python train.py --n_layer=12 --d_model=1024 --n_head=12 --n_kv_head=12 --head_dim=64 --d_mlp=4096 --vocab_size=12794 --activation="gelu" --norm="layernorm" --norm_place="pre" --norm_eps=1e-05 --positions="rope" --rope_base=10000.0 --rope_fraction=0.25 --qk_norm=false --attn_scale=0.125 --bias="all" --tie_embeddings=false --parallel_block=true --init="normal" --init_std_qkv=0.0149 --init_std_o=0.00351 --init_std_up=0.0149 --init_std_down=0.00152 --optimizer="adamw" --lr=0.00037 --beta1=0.9 --beta2=0.99 --weight_decay=0.32 --lr_head=0.00435 --grad_clip=1.0 --warmup_steps=484 --schedule="cos" --final_lr_fraction=0.1 --batch_tokens=131072 --seq_len=1024 --doc_mask=true --train_tokens=1013000000 --steps=7729 --dataset="wikipedia_en"
MLP neurons of a small language model. Each row is named by its layer, matrix (up: input weights) and neuron, and shows model dimensions 128-255. Each number is 200 + 20 x the weight over its row's rms, rounded and kept within 0 to 999.
A block is one neuron, or neurons of one layer that tend to fire together. Before each block is what it responds to, as a language model described it from the Wikipedia text at the highest values.

Responds to: Line breaks closing pipe-delimited table rows and digits in number or score lists; weaker on words after intensifiers like more, highly, very.
L9.up280,206,201,185,209,225,169,198,195,180,161,190,200,207,167,185,206,169,203,235,202,216,210,209,214,167,192,212,208,184,203,198,170,171,232,194,232,204,205,214,222,210,223,225,181,172,188,196,198,230,216,213,190,216,189,198,202,224,167,193,191,208,199,216,191,208,189,230,194,210,169,196,188,222,187,195,238,205,224,185,201,167,194,201,179,185,164,208,186,187,199,167,192,185,243,218,196,167,211,197,210,214,228,215,190,161,198,172,198,220,204,206,223,225,209,163,175,200,213,244,190,184,181,218,183,209,223,197,222
L9.up356,203,190,191,199,211,214,210,211,208,222,208,170,232,175,235,203,220,226,212,194,188,187,233,208,195,191,208,207,196,215,195,177,201,178,184,246,212,221,210,186,253,233,171,212,210,197,217,199,196,256,200,204,204,218,190,210,188,213,186,213,229,146,190,192,193,205,162,226,221,197,181,221,229,220,194,203,171,206,230,180,247,199,197,220,167,187,240,184,226,200,221,208,185,197,230,164,191,221,198,199,224,189,191,182,245,182,236,180,170,209,204,177,213,216,247,214,180,163,202,206,228,189,223,186,198,216,135,193
L9.up732,170,222,211,188,199,230,209,211,235,185,193,188,227,225,183,194,188,228,200,201,190,219,168,186,206,206,214,144,200,190,209,213,215,196,207,230,188,190,174,184,192,177,195,161,177,175,220,207,222,185,192,200,188,220,170,223,226,210,203,217,228,183,211,229,233,170,222,210,165,191,189,186,166,193,208,171,237,200,198,192,238,207,233,170,175,199,192,214,184,252,208,191,200,228,214,214,190,219,230,203,189,210,180,181,181,160,221,200,213,165,222,196,223,189,169,235,179,180,234,184,201,181,214,149,220,182,196,186
L9.up1403,181,200,203,208,185,262,226,238,191,217,205,220,225,217,216,191,199,198,185,185,175,210,179,171,181,190,173,196,190,203,207,180,216,219,214,195,170,188,221,204,243,237,186,177,198,224,216,211,223,197,211,219,187,203,162,204,174,206,204,211,213,168,218,184,241,193,152,235,177,206,208,182,204,225,185,188,198,156,202,178,173,205,207,226,201,221,229,206,212,185,210,217,210,178,190,150,186,198,214,188,204,208,203,197,214,181,222,209,172,197,182,174,207,206,210,227,178,209,228,231,190,183,199,181,239,209,147,195
L9.up2275,191,194,201,160,201,185,203,214,178,243,200,221,196,200,233,192,176,179,185,166,173,224,203,188,180,205,202,183,201,240,219,207,241,212,208,231,216,172,225,214,215,205,182,217,210,198,185,223,228,206,241,222,204,191,200,220,186,172,205,210,198,217,200,193,187,224,175,233,188,206,197,165,238,203,171,174,178,186,216,191,208,191,182,162,165,199,235,212,204,192,191,197,176,149,217,149,216,181,185,215,195,175,213,210,208,188,203,217,216,198,203,204,233,209,237,184,203,202,204,200,222,168,217,192,248,188,171,183
L9.up3316,176,191,206,177,219,214,212,201,203,188,211,190,180,233,198,186,213,195,202,212,164,219,175,232,190,208,187,170,208,203,222,238,163,204,217,191,201,191,194,173,218,210,186,198,197,174,205,222,246,166,199,207,225,200,224,226,188,199,206,233,220,175,213,200,211,225,186,207,195,207,213,159,198,201,181,182,214,217,248,166,218,235,212,191,198,231,230,210,213,179,159,196,198,200,216,208,194,234,188,209,181,169,213,184,208,204,185,209,203,182,223,210,206,192,219,222,197,231,207,198,215,213,199,200,211,190,226,168
L9.up3509,171,193,224,177,169,185,215,204,170,202,200,188,196,202,192,239,176,184,195,215,205,220,221,193,174,199,198,181,185,218,200,171,238,219,190,210,172,215,184,194,191,242,225,213,199,225,182,197,219,208,176,241,228,209,154,226,262,202,235,208,245,188,168,193,235,205,214,202,191,204,196,200,218,198,217,189,219,201,203,177,185,200,205,191,145,181,206,207,190,235,170,198,172,190,215,188,165,181,181,202,208,230,200,220,219,178,217,203,204,194,211,233,209,202,164,188,185,194,200,193,225,214,219,190,190,184,206,209
L9.up3633,180,152,186,223,224,232,212,206,186,241,209,183,193,198,198,179,239,211,195,188,164,194,200,201,180,203,143,204,188,186,200,186,213,212,190,179,193,180,201,211,250,240,194,202,181,217,163,223,223,188,199,206,211,220,213,229,218,213,193,224,209,180,231,205,199,193,194,257,202,206,209,207,189,216,187,220,211,193,246,200,228,227,206,210,160,195,206,207,190,216,201,209,176,192,194,166,208,191,208,195,225,165,192,204,197,129,198,172,193,227,209,192,209,167,205,203,190,202,222,245,211,208,201,172,203,185,192,188

Responds to: The first digit of a multi-digit number, mostly the leading 2 of years after a month and day ("September 24, 2019", "= 2020 NASCAR"), plus occasional word-initial n.
L6.up1890,198,183,200,198,194,198,223,183,207,211,197,215,210,190,199,183,205,198,179,207,172,227,169,216,212,199,194,198,212,224,168,199,190,223,197,182,212,207,182,215,199,179,209,194,195,206,197,224,195,193,238,214,201,205,186,199,212,204,201,226,181,194,203,202,190,221,200,193,200,192,173,183,243,204,210,182,190,238,205,188,209,237,182,211,247,174,216,206,204,179,201,201,169,196,185,216,192,193,164,188,196,180,179,178,242,194,230,180,209,201,184,195,227,211,213,245,208,231,202,234,222,189,215,201,222,170,221,177
L6.up2508,212,207,208,233,188,238,178,213,212,189,199,191,193,211,188,210,195,211,227,240,166,215,167,194,214,204,197,179,223,192,186,222,180,178,159,223,173,249,175,224,205,197,205,223,187,218,232,200,211,228,218,203,186,222,201,189,222,166,194,238,186,215,192,207,199,214,189,205,188,193,234,169,229,194,219,254,221,197,231,191,205,187,200,224,186,205,188,203,196,250,184,231,228,227,196,192,182,236,218,208,175,190,186,215,172,180,238,182,211,220,226,208,208,207,211,205,217,225,188,234,191,171,213,189,177,210,229,177

Responds to: The first digit of a number, mostly the 1 or 2 opening a year (the 2025–26, the 1979–80), plus digits inside table and stat numbers.
L5.up1186,187,230,237,193,161,198,206,203,212,187,202,194,215,228,194,196,163,186,202,183,146,193,226,191,181,201,203,212,224,190,190,202,188,195,187,164,192,217,206,161,172,168,197,216,181,208,184,178,191,208,186,209,206,190,216,169,221,160,195,220,251,212,214,211,181,219,211,208,201,196,199,209,185,170,220,220,201,181,221,177,238,223,186,174,207,169,216,164,183,185,205,227,195,194,195,175,169,177,198,213,228,239,201,181,198,170,225,210,200,178,233,227,184,172,219,195,218,175,174,184,209,217,204,225,243,203,250,204
L5.up2066,206,187,196,190,191,209,225,218,248,181,195,170,236,190,229,186,176,171,205,181,188,206,216,193,193,183,220,212,184,222,173,225,200,204,211,214,197,216,168,171,218,168,248,202,176,196,187,236,215,204,197,200,194,180,228,205,227,207,197,209,183,155,213,205,183,230,189,227,198,202,198,194,208,225,209,180,184,197,196,163,181,213,176,181,166,200,222,164,172,201,225,183,189,163,173,194,203,170,182,215,177,211,239,186,251,210,207,220,210,212,224,213,235,208,204,185,212,184,181,186,197,206,247,203,225,210,214,207
L5.up3919,204,178,192,191,187,167,193,213,235,208,184,218,211,229,215,232,153,230,239,201,181,238,208,216,167,194,180,245,167,195,185,206,186,248,185,200,199,211,201,203,201,177,214,215,213,201,186,186,198,204,235,213,178,197,163,207,216,175,216,220,185,172,224,219,195,215,182,228,198,213,169,205,193,219,194,237,183,210,200,187,212,223,199,212,189,213,237,160,190,163,196,244,251,164,200,196,179,201,218,197,170,179,184,201,226,218,225,179,216,185,250,164,229,215,221,201,198,221,220,256,195,221,197,187,177,200,223,192
L5.up4011,204,221,180,191,219,202,231,193,215,193,213,199,236,222,217,208,185,175,239,198,211,206,199,212,199,185,224,229,186,207,161,214,189,210,182,190,212,163,254,187,194,223,232,210,208,199,205,221,198,196,187,165,212,182,208,233,209,210,219,198,203,193,213,245,233,177,223,193,176,171,209,168,217,215,188,225,196,206,211,190,193,206,178,194,181,222,164,183,165,210,216,192,184,220,198,186,179,212,205,231,163,225,229,195,206,192,178,195,188,174,197,187,190,205,218,154,203,204,196,172,198,185,183,212,201,200,202,178

Responds to: Digits in sports statistics tables, mostly the appearances or goals column after a season and league in pipe- or semicolon-separated rows, such as 15, 4, 14; occasionally in other infobox figures like episode counts.
L9.up568,183,187,199,204,183,204,250,207,206,167,199,142,205,175,234,205,198,190,202,210,180,212,212,190,204,206,215,234,199,207,219,178,198,214,174,228,182,211,205,225,233,211,205,203,182,201,182,203,185,210,181,190,215,195,180,204,206,198,200,216,213,201,191,222,232,180,218,210,223,187,179,203,215,243,223,175,160,218,207,200,217,204,215,237,203,180,241,160,204,191,183,187,215,222,205,203,199,198,208,198,206,196,181,163,222,175,207,207,240,195,181,184,200,186,222,242,230,222,214,229,176,214,186,200,215,178,215,189
L9.up731,193,199,199,205,187,204,238,198,198,217,201,191,226,200,205,177,196,208,186,191,157,197,208,197,204,228,211,182,217,202,177,191,194,178,201,223,172,190,181,204,230,222,221,183,233,208,209,204,184,193,211,221,192,169,201,189,208,215,190,196,208,215,193,167,203,195,171,252,226,211,223,188,249,194,228,200,216,233,250,216,211,182,174,213,211,221,221,205,183,204,237,200,252,215,181,189,213,186,184,200,216,166,236,228,216,188,179,235,197,213,222,191,203,204,214,155,228,209,216,232,198,187,186,210,200,189,200,202
L9.up856,190,181,195,210,198,188,195,204,197,207,202,196,229,218,197,200,175,190,181,162,196,236,199,211,206,194,192,203,217,225,207,210,207,210,227,206,186,197,215,182,203,192,203,227,240,197,205,210,197,181,224,160,188,177,231,246,184,210,154,208,221,182,174,205,171,243,221,181,192,250,179,189,186,180,172,185,173,236,193,189,191,185,191,201,196,182,215,212,206,213,176,212,237,213,172,181,183,223,191,211,174,183,217,227,225,215,201,197,194,179,199,198,197,223,187,237,199,197,195,198,197,203,234,170,186,229,231,241
L9.up1484,132,230,176,207,175,193,239,199,185,216,213,220,205,193,205,204,199,182,191,197,208,203,200,182,194,176,228,226,214,203,236,234,187,221,180,187,201,194,182,212,227,259,203,178,193,175,230,202,217,187,222,188,174,153,202,229,199,185,193,177,205,185,234,190,209,207,157,176,179,199,205,188,215,210,250,225,214,203,208,221,221,174,199,201,204,222,208,184,258,197,185,225,183,175,153,202,221,174,185,213,212,224,209,222,197,216,166,212,194,203,162,177,198,192,203,176,202,232,195,177,204,185,208,205,218,192,183,210
L9.up1560,224,202,208,173,225,243,183,216,216,201,186,208,183,232,231,197,202,208,212,204,159,210,187,198,193,193,217,201,221,233,186,195,189,211,206,221,216,261,242,230,195,212,235,175,246,220,176,225,209,206,195,198,203,187,185,242,222,225,185,172,205,184,206,209,235,208,196,158,186,228,217,216,202,214,212,210,185,222,191,204,188,209,177,187,191,208,204,178,197,176,182,193,234,223,193,179,193,213,183,215,220,171,222,191,228,178,212,176,174,187,192,219,224,217,188,211,226,248,185,193,198,168,224,209,193,222,226,201
L9.up2014,193,213,235,189,190,185,205,189,215,251,193,214,210,201,189,212,186,204,189,185,180,219,220,195,232,206,198,198,205,235,190,201,190,242,186,209,191,208,245,194,245,201,203,180,193,197,165,201,193,177,226,200,201,207,200,234,156,177,195,187,191,207,189,221,208,148,208,213,210,213,203,192,221,202,185,208,211,206,197,209,200,195,187,212,199,161,205,196,211,212,187,210,206,186,199,165,195,181,221,199,187,196,188,208,212,224,182,199,214,182,203,178,183,216,219,208,200,214,204,241,200,197,220,214,222,181,215,169
L9.up3613,218,197,205,192,193,167,217,197,194,156,209,190,230,206,221,198,208,210,206,213,171,207,191,177,175,223,218,192,193,220,200,229,204,187,157,190,191,201,234,214,159,201,188,268,199,253,209,194,224,213,197,210,191,169,214,222,190,171,183,161,182,197,236,178,188,180,208,177,186,196,186,188,204,171,230,221,199,240,240,198,197,208,225,202,194,187,209,208,171,191,178,186,222,234,171,213,210,194,216,202,165,201,225,228,192,192,155,167,210,196,213,189,190,189,181,207,205,226,214,204,197,165,188,248,187,204,195,182
L9.up3679,204,220,188,204,199,231,220,191,193,193,213,214,210,226,214,224,232,239,206,197,152,213,170,207,197,200,185,189,172,225,173,197,232,233,225,214,231,188,203,166,220,182,166,193,201,207,172,164,190,184,183,211,209,170,219,209,186,221,210,205,212,203,188,218,186,178,189,205,196,195,188,186,265,235,198,224,233,220,227,197,208,161,195,184,218,203,226,198,186,186,199,182,187,191,222,156,223,192,197,185,195,196,140,197,185,216,194,187,202,224,185,197,204,195,205,176,213,194,246,241,192,208,218,232,204,216,224,199

Responds to: First digit of a number, usually a year, right after "the", as in the 1974, the 2018 FIFA, the 1st; some stray word pieces.
L5.up1540,147,172,198,206,193,183,212,179,192,205,213,203,218,222,180,214,206,231,165,204,185,223,228,203,194,189,188,237,186,187,137,213,200,179,197,198,171,175,201,150,169,207,234,200,203,214,184,169,185,219,194,213,202,225,212,209,219,221,199,218,217,177,195,233,188,192,234,213,201,207,203,186,202,254,175,181,204,211,186,220,210,229,182,234,185,224,184,200,206,176,206,197,194,217,194,172,222,234,188,205,193,160,216,219,220,233,216,172,208,201,239,179,220,175,224,246,196,218,187,202,236,191,207,204,197,223,210,201
L5.up2499,186,191,203,197,189,192,220,185,180,176,179,222,208,242,195,185,210,214,227,190,200,206,184,205,201,198,186,197,190,211,174,164,195,234,199,240,255,208,178,230,211,193,180,226,220,205,226,206,212,181,208,222,204,223,182,239,186,216,190,206,199,180,212,235,207,188,218,197,188,245,185,202,237,259,202,213,210,174,158,195,214,209,198,232,210,198,262,220,226,189,228,220,182,209,198,200,181,206,211,200,185,200,191,203,199,211,186,198,212,187,213,234,219,200,205,186,212,187,189,208,215,211,205,194,162,214,232,187
L5.up3114,208,211,167,183,206,193,192,217,200,205,195,207,188,215,204,161,197,182,202,204,185,167,179,207,210,174,214,202,209,202,184,218,190,192,196,226,175,230,188,190,187,242,212,214,171,165,194,199,219,208,152,209,202,194,191,231,209,198,236,250,235,191,171,181,202,208,221,204,195,247,204,209,210,209,198,191,209,189,165,183,214,188,210,209,213,209,177,215,180,225,209,215,192,219,193,173,199,189,229,192,207,192,200,204,207,201,223,230,202,208,191,220,232,230,222,159,215,210,207,246,215,141,218,184,183,189,204,216
L5.up3183,187,194,230,189,201,183,220,210,176,186,194,182,176,204,211,205,180,205,190,211,193,165,236,211,237,207,207,199,214,202,221,207,189,177,205,188,191,227,199,178,214,179,235,224,239,205,164,178,187,187,206,216,207,202,207,189,187,220,217,225,189,198,198,218,214,208,236,233,188,198,233,171,200,223,222,218,165,207,183,199,187,188,180,152,149,218,226,196,227,198,179,222,224,215,225,184,243,240,199,183,198,230,213,201,165,213,187,208,191,200,196,177,176,153,225,234,214,238,162,185,182,215,180,192,207,209,214,221

Responds to: Tokens inside pipe- or semicolon-separated tables on sports and lists: zero stat values (0), pipes, and mid-name pieces (F-ion-a, Dam-jan-ović).
L5.up167,190,199,224,165,215,202,210,185,220,166,178,186,222,204,242,213,183,232,206,183,191,228,200,203,206,202,219,241,180,213,183,188,188,190,192,185,197,197,229,234,209,182,198,219,221,190,224,206,237,194,188,174,209,200,184,228,250,146,163,209,146,191,162,203,203,199,217,209,203,204,151,166,201,197,242,193,250,256,214,197,236,210,186,209,192,200,228,195,207,223,178,215,172,199,179,208,161,230,211,190,161,204,229,196,200,213,223,203,173,187,200,199,169,179,205,251,225,201,200,166,220,204,189,196,222,226,213,252
L5.up1488,210,197,204,185,242,160,199,218,199,178,199,181,187,202,199,238,177,176,215,199,218,211,210,225,216,198,198,235,238,179,208,198,204,173,191,209,215,193,211,198,179,219,181,205,210,208,229,198,209,177,218,200,208,206,208,237,200,167,191,150,168,171,191,225,158,206,248,198,200,189,192,185,206,195,197,234,180,210,221,197,214,202,211,202,213,209,233,190,220,162,171,216,224,208,179,186,188,226,215,205,182,232,219,211,212,207,188,265,210,196,213,181,199,218,192,224,217,217,195,195,176,202,185,220,195,226,187,212
L5.up1522,210,199,171,192,236,196,233,216,190,219,229,163,217,218,204,196,191,203,231,207,201,226,174,169,199,185,241,198,179,190,183,227,192,193,194,187,216,202,181,267,206,208,200,221,193,208,207,213,201,167,174,224,208,185,188,214,181,228,185,205,190,169,194,194,173,238,220,205,201,212,197,203,225,224,188,203,172,198,237,231,171,201,192,217,175,249,212,169,221,184,203,196,224,226,218,184,169,207,186,215,198,186,179,241,193,216,201,212,156,205,149,238,191,206,231,218,195,181,240,215,226,189,215,227,226,204,223,227
L5.up3364,194,169,195,175,218,195,222,188,183,214,195,205,198,198,218,218,180,203,210,192,157,193,233,186,232,181,215,196,206,224,183,222,183,200,189,188,205,190,210,168,197,230,226,221,194,155,162,162,214,211,212,188,210,211,222,198,220,217,233,187,220,182,224,224,190,201,204,208,180,192,172,208,200,206,210,194,180,214,213,240,199,181,197,184,216,177,197,191,220,223,175,223,197,206,181,179,177,189,215,179,169,168,206,198,199,196,250,198,211,264,181,209,179,213,229,179,225,205,202,212,228,215,198,221,215,209,240,197

Responds to: Inner word pieces of split proper names (Buch-ar-est, Ar-mit-stead, Col-er-aine) and single digits inside numbers or years, mostly in lists and tables.
L9.up743,182,196,182,185,209,217,167,223,202,205,188,225,202,221,218,199,222,210,204,195,178,177,182,216,217,230,218,183,177,215,189,173,207,204,173,201,197,258,210,183,206,231,245,228,194,187,207,169,179,199,139,188,215,194,206,193,200,220,198,182,221,177,174,220,217,213,193,192,192,232,185,170,231,200,232,204,218,200,214,218,248,172,191,197,204,172,169,213,206,215,212,229,194,200,193,182,195,222,202,209,175,163,231,211,210,165,211,230,182,235,194,207,198,230,215,178,213,218,177,200,207,221,232,186,203,213,204,209
L9.up925,190,183,214,203,205,207,245,234,145,183,201,179,208,202,203,197,231,219,201,178,224,210,194,218,173,208,207,164,192,196,203,188,212,220,227,169,207,224,204,211,169,202,194,236,192,222,214,216,211,230,231,170,201,176,229,218,175,207,197,212,195,210,180,224,204,188,216,181,201,251,200,200,185,218,197,207,218,185,176,168,194,206,243,171,185,202,207,191,195,198,166,225,220,221,160,173,182,235,224,196,189,159,219,171,194,209,226,175,192,220,180,196,200,175,174,186,230,241,205,226,176,173,216,248,177,203,174,196
L9.up1145,220,185,172,235,206,227,206,196,202,197,162,206,206,224,189,204,226,233,174,181,177,194,195,186,185,176,192,187,217,198,197,224,204,227,177,218,195,200,204,167,177,224,193,193,222,240,180,178,221,184,218,201,171,194,229,170,204,187,188,209,216,205,210,205,240,209,188,191,197,208,204,193,200,214,192,215,225,203,172,165,219,206,228,200,163,169,194,188,248,213,184,229,204,215,189,144,185,201,182,204,188,177,231,230,243,194,199,191,192,236,181,203,197,242,223,227,204,218,195,212,196,179,236,227,216,178,213,165
L9.up1271,203,216,160,222,221,206,214,229,210,188,210,192,221,224,187,196,229,246,186,175,203,185,196,181,209,220,230,189,229,232,200,212,187,190,233,211,182,204,217,210,144,230,214,169,188,224,192,217,196,175,197,170,202,182,188,180,201,214,182,221,211,185,168,198,198,205,263,180,217,194,193,211,192,200,213,209,189,196,206,187,199,224,172,162,185,173,173,205,173,199,217,233,244,229,186,166,200,208,187,181,193,219,228,169,204,197,193,213,196,186,171,208,240,208,191,212,222,206,178,197,230,200,205,203,218,196,223,209
L9.up2381,201,193,213,217,225,199,178,225,233,182,205,207,202,214,208,222,201,213,186,222,191,176,179,185,200,197,216,194,212,206,200,221,187,218,212,222,206,232,185,214,207,193,207,198,214,188,213,237,169,197,155,240,212,183,184,184,192,200,210,225,206,217,177,194,198,172,223,108,203,204,191,195,189,174,212,190,226,229,218,210,195,198,217,193,204,218,191,161,218,187,187,200,226,230,185,194,185,213,210,208,205,209,224,202,210,205,194,216,195,215,193,211,203,237,205,168,205,217,181,225,179,180,191,221,180,200,212,188
L9.up3286,197,222,170,195,211,225,242,218,224,191,181,191,180,195,192,212,190,208,123,162,189,189,194,199,217,178,188,159,193,202,154,198,209,182,185,208,184,261,173,190,226,199,213,214,225,212,225,186,222,191,211,207,180,215,213,219,198,216,191,249,223,185,198,164,205,222,186,194,203,205,187,187,227,228,222,190,231,204,217,163,216,161,218,200,176,204,219,195,204,200,204,222,185,188,182,187,168,210,213,182,188,220,198,250,222,209,212,226,173,164,175,190,206,239,209,198,213,193,179,238,220,181,205,204,167,183,216,195
L9.up3337,225,186,214,202,233,218,209,223,199,220,187,207,209,217,221,189,235,219,205,205,184,204,199,217,220,198,204,181,227,211,204,191,172,206,188,162,161,211,215,194,178,192,203,190,217,202,149,219,204,186,213,216,207,189,189,186,183,237,220,248,233,190,207,188,244,210,208,241,188,220,172,206,185,183,194,194,202,182,195,180,187,212,213,172,187,185,197,188,203,225,186,194,198,190,216,178,217,225,201,192,226,173,248,166,206,202,206,214,202,206,223,193,193,234,206,222,199,201,185,204,192,176,208,177,167,190,188,225
L9.up3607,180,241,234,187,187,220,240,226,202,198,211,212,164,200,200,205,215,197,236,221,198,201,172,190,200,214,218,180,234,234,213,172,197,220,194,190,217,246,234,182,214,172,229,214,213,209,191,192,188,162,222,211,201,199,211,198,180,198,205,188,231,230,191,191,179,201,196,173,228,241,187,201,226,205,199,204,159,185,216,171,187,175,208,221,241,209,229,196,195,232,194,211,200,186,196,223,189,245,199,185,230,181,217,217,219,196,191,187,202,190,222,220,150,191,231,244,208,211,201,249,158,176,205,219,207,179,224,202